config.toml
n_layer = 8
d_model = 256
norm = "layernorm"
norm_place = "pre"
norm_eps = 1e-05
rope_fraction = 0.25
qk_norm = true
init_std_o = 0.00725
lr_mult_down = 2.0
decay_fraction = 0.706
train_tokens = 790700000
dataset = "wikipedia_en"
MLP neurons of a small language model. Each row is named by its layer, matrix (down: output weights) and neuron, and shows model dimensions 144-239. Each number is 500 + 25 x the weight over its row's rms, rounded and kept within 0 to 999. Numbers have three digits each.
After each neuron's rows, "fires before" lists the tokens most often just after its 100 highest values on Wikipedia text that the model never trained on. A number after a token or word is its count.

L3.down446:481494511493526538523472535479494450491488471481510503490527533462459462545543495507517514512486529519491509504483498483509519551471508488511499494502522517516529475495488491542504428493528549496460487549480493557494496503503540498503468462536504503489470508495485540549498483488494511471
fires before: " |" 33, "\n" 24, " =" 6, " is" 4

L3.down505:501476496454504527530495499496486451492484493504498504501511507536499496496482516511504511506470524509486486459447532488524494544446511497524439449516486495434487517512510462467515511511488559494524500505486478528547495459471564473515548537511536505505528496490505495515507574513435527495
fires before: "," 23, " the" 16, " he" 9, "°" 4

L3.down680:472512501486500480484519474534511543470496529461508512482448502466490503546511468484478512496494495530485483542509525483519504499448484469481467508470501469470486525513499497494489457520502486535481549480476449480530496504487526498486534526462532521493510471521542524496517512498490516513
fires before: "," 53

L3.down384:471508527490503482512511502477521526492458530468529507482458515478440490515524500471455498506520492507503450543515500513541518473536490471449526526521492494537491537503522492485504479458489496521481464508487543494456511491484490492490527487488506448497557513519463510488472472508475479508
fires before: " of" 41, "\n" 25, "," 8, " to" 4

L3.down67:499548490496506486496481539446448499508510513540482482480488502453542499516483512516518497518499497472505489520465523510526525459540525517493489520485485504518515532518450479499528509524470462497527467509474494545496528498474496513483472519434518465480497480479466509514503497465467521509
fires before: " the" 42, " a" 12

L3.down224:471529480524511488492498481485520452471450500473498549539501496504495466504497501496453484480552498518496517545512542514466479481503528468469523483510468522475473480489500480535502503492493486528479475490553512496523473454486515471509512506525483530490485518527506537522515499513511486492
fires before: " |" 76, "7" 4

L3.down911:497479536522513485509522533500509500505446512508505512500463483488475478538565489525531538484488480495497499543481504468518472526493518461460492500551482496507473477512489479486487500481499467491495495480562536454486495463511513473522510489511510485476491536467501503532482495545502518521
fires before: " |" 57, " Label" 14, " (" 7, ":" 5

L3.down998:486453498507526468523506518531518495487457481490496547480507509513540495502463503510485494522454504519518479529455488466487460473510507518546510482529511534493497517491513440500485514507531481538513501547466493475506472440496542499507485510485508470546508508513508531494468512515499516471
fires before: "\n" 95

L3.down832:499523525510504493478565504543493521508518478467490482525514496496531518461487468484508474506496523539530538502550541493501497476549495495513463506464491583519504532527455492453509451506502479513520499492499485533495531457505543501499482501473552496502490499529485511514519504532479510440
fires before: " a" 23, " —" 17, " an" 11, "\n" 5, " of" 5

L3.down660:523529499497518509504484499521525478524516502511501546450494492524533474554531485505496517459472524491518516505453513491488486504456491496480510492466478494503506481489442550462466527540537465462448520487471540510513494510481503471528472507476522487505496527499546436493562492453449509464
fires before: " |" 47, "%" 17, ";" 5

L3.down564:536482483539538532479507537468497496476491510504455522523455504486508464482521492470484516492496471527484542520484505528499473492548425507526473477482527485499477542517484543548474467513527537474508494504539504455476492530520519483530533511478490522519518504513460479496505475512494527470
fires before: "\n" 57, ":" 6, "." 6

L3.down590:496487541501542469514491527492503486518460505499479512524510472503455501517516477462476502487468518547508491495536497495468509486508470498485528471500493535469465518501475469531510543434530518510478496484525530489518504509502428487476542508512506471551498442499470484496496513494494477534
fires before: "\n" 60, "." 34

L3.down328:479510496490495486445519493533498538512505508485465460551517463476535458504541465530541490505513460518530494438516515503495477557496510488498489461513512501513451478505510491481531557478488507485467506527506521536477497454503517501497515495495505510496515507478498530522489508482513500495
fires before: "\n" 31, " a" 24, " an" 15, " of" 5

L3.down870:510527504447488452469484502474408474486508468494514523531470488504493453484537473482509462553480470493500568513505471482511497500497469527479499478505535486493484493502506495499474520478471505563487468493518540504505511492514509509479488494479507506514499518429496547511444509463517440525
fires before: "," 64, "." 13

L3.down908:509481486511496544478483513488512498485525497503480510486515479537480515514547487501529523490488518506532493481483457473531509484495525532512518511542463513522550511501492505490518500461494510526550501490502504470540474451503539503524501496475505504480480498490520490527490475504479489485
fires before: "\n" 75, "ipedia" 4, " (" 4

L3.down143:492494500467507496508498530551507501474487538511498557545519508477481525535529479501466448468511510531474449497553464450500500489472497493515515513492495484465546495525504502491487522466464498529581446502487537521543477512527512472496478513534532489494527519520521504485484451519481479481
fires before: "." 61, "-" 5

L3.down113:518442503492491479486462475556505471504496506514460470505517516455493510502470472531471485484510450486487483530497513510526513477514522535508542496453508495472506529530500507504500540495453500487509483493512515528514505493494498427483469513527524501516519490505529483511497525487485501532
fires before: "==" 30, "In" 10, "===" 10, "The" 5, "|" 5

L3.down699:465515489509482464547529488508467502489508456485497462488487460481505518514504517515503472496546452503470477507470484522474529501450480515521464512440466523490553493539502503486491504531528543479512518468501541518518492525472485442518491502492483500524491538517472496523454481505450497470
fires before: " |" 58, "-" 18, "." 6, ")" 4

L3.down370:544511554480464484479474471502481529474470527497504527490501506522526507493480513483471473510489446506508488526481510506512472471524513475539468489487505511445528535512458498514509558506524497511517518513462513510496467530516537512521513521500516520507499505507494478543534539524495490462
fires before: "\n" 79, " the" 4

L3.down673:500467499494506512523480488493473503480492508506472459534538517441504489495472443556473496515533533486516515480510510528530505535506503478568528521490527560489548500496502468525559544515482493518503496478544502498497496524513488531464528508525490495515501514503541524491493442534485471472
fires before: "\n" 28, " of" 21, "-" 11, " in" 9

L3.down162:521484501511482471522505515471533528482474492515498475504483513483519478531498555487505512517476538473533526520492555485486533549488532515439519482522526473468469515479498484486506559516512548566452468503484507477461517497483508495490496492523470521520504504503511456500486492472517506476
fires before: "\n" 41, " |" 6, "==" 5, ":" 4, " scores" 4

L3.down140:500529473526505466523495476508508491477485487445500493469475498505507514485474474492469537494486509538559529479515527486540507507522505491518490439577465518497483491527534477527451503455530485512518490518478503492511522471503505453545443494506502510485474492505513526487499487504490505491
fires before: "\n" 100

L3.down83:508520499494498501491454508496482535549465534509544473505517470478512485520517454499520503549484474489481530529486538498532527533554521547533509522576464534515505504507513543503477501504483501499475493506536512529481533488488459513513494481518483497507473507521501500469517526503501490555
fires before: "==" 36, " ==" 11, " and" 10, " of" 8, " as" 4, " in" 4

L3.down707:526507530478544497512490544517487484492477519489531520520442466504549469533477521536496525504458472544460507479527468509489503516504477486506497486529531480470533536485500492490486470529432502483425503494521535501494490496521522515483505470545468495475503496512487479549504514490503518515
fires before: "==" 34, " ==" 17, " and" 9, " of" 4

L3.down155:516538519462474491579498494486527536540493508516455477509519497488542498479514495526508519493508492557510512474529504503511497488499502516504537497550516490519526477501557517488547502465425516509480505506470449487525514470505478501534469521444483503509480540537483486502522491465494506476
fires before: "==" 30, " ==" 13, " and" 7, "″" 6, "here" 5

L3.down65:495466496539493474470491530512508496480505539510479488485472498509485524533485491498512474529486510471552527482464538486511524516448476510521445484524525494470493548506483541503474485530544508533479516548535507554538495512480478502506515516523486502527492496531507509486505512537505500555
fires before: "\n" 97

L3.down945:488459485466526481476505492531487491501489518470503504481479484530509493497485425515477496539511513502512504506520488480542520504490516488526523546525507488503486516518496546502480494485471484515521487498533508524534515497513500523512493459503515497441507496490523472474508498529505471494
fires before: " |" 61, " 2" 6, " —" 4, "\n" 4

L3.down513:538473503529505547496481481487522520481499508492492469503536495500541519441500504466568468476440538542502497504531514482494509484463496483546473472489459485490504492473459483490511483455497504547486516521485481467503456525518489493446533501492507477510499489478499480494498496504551503479
fires before: " |" 60, "–" 11, "," 5, " games" 4, " yards" 4

L3.down56:482454452441471505540513516556543518494531471471537471535479495481443525494473468494500472481522503490500526524478490499504497462470498495529479489479521490507464493542531490485488508454481527518488522490513540482534521461492529478528495522501554483525533502489484534495492498532543472494
fires before: ":" 62, "-" 6, " of" 5, " zone" 4

L3.down614:458508497506510513501518467520515528466457469505491492506539485493449524517513486472505497500485507537489522490480498501486489484516503481494492525516524487539464485477492482502456509437505485517505483472544515464478494468483491521516476531537469525482498514510515488529502483475488520535
fires before: " in" 31, " at" 16, "," 6, " on" 5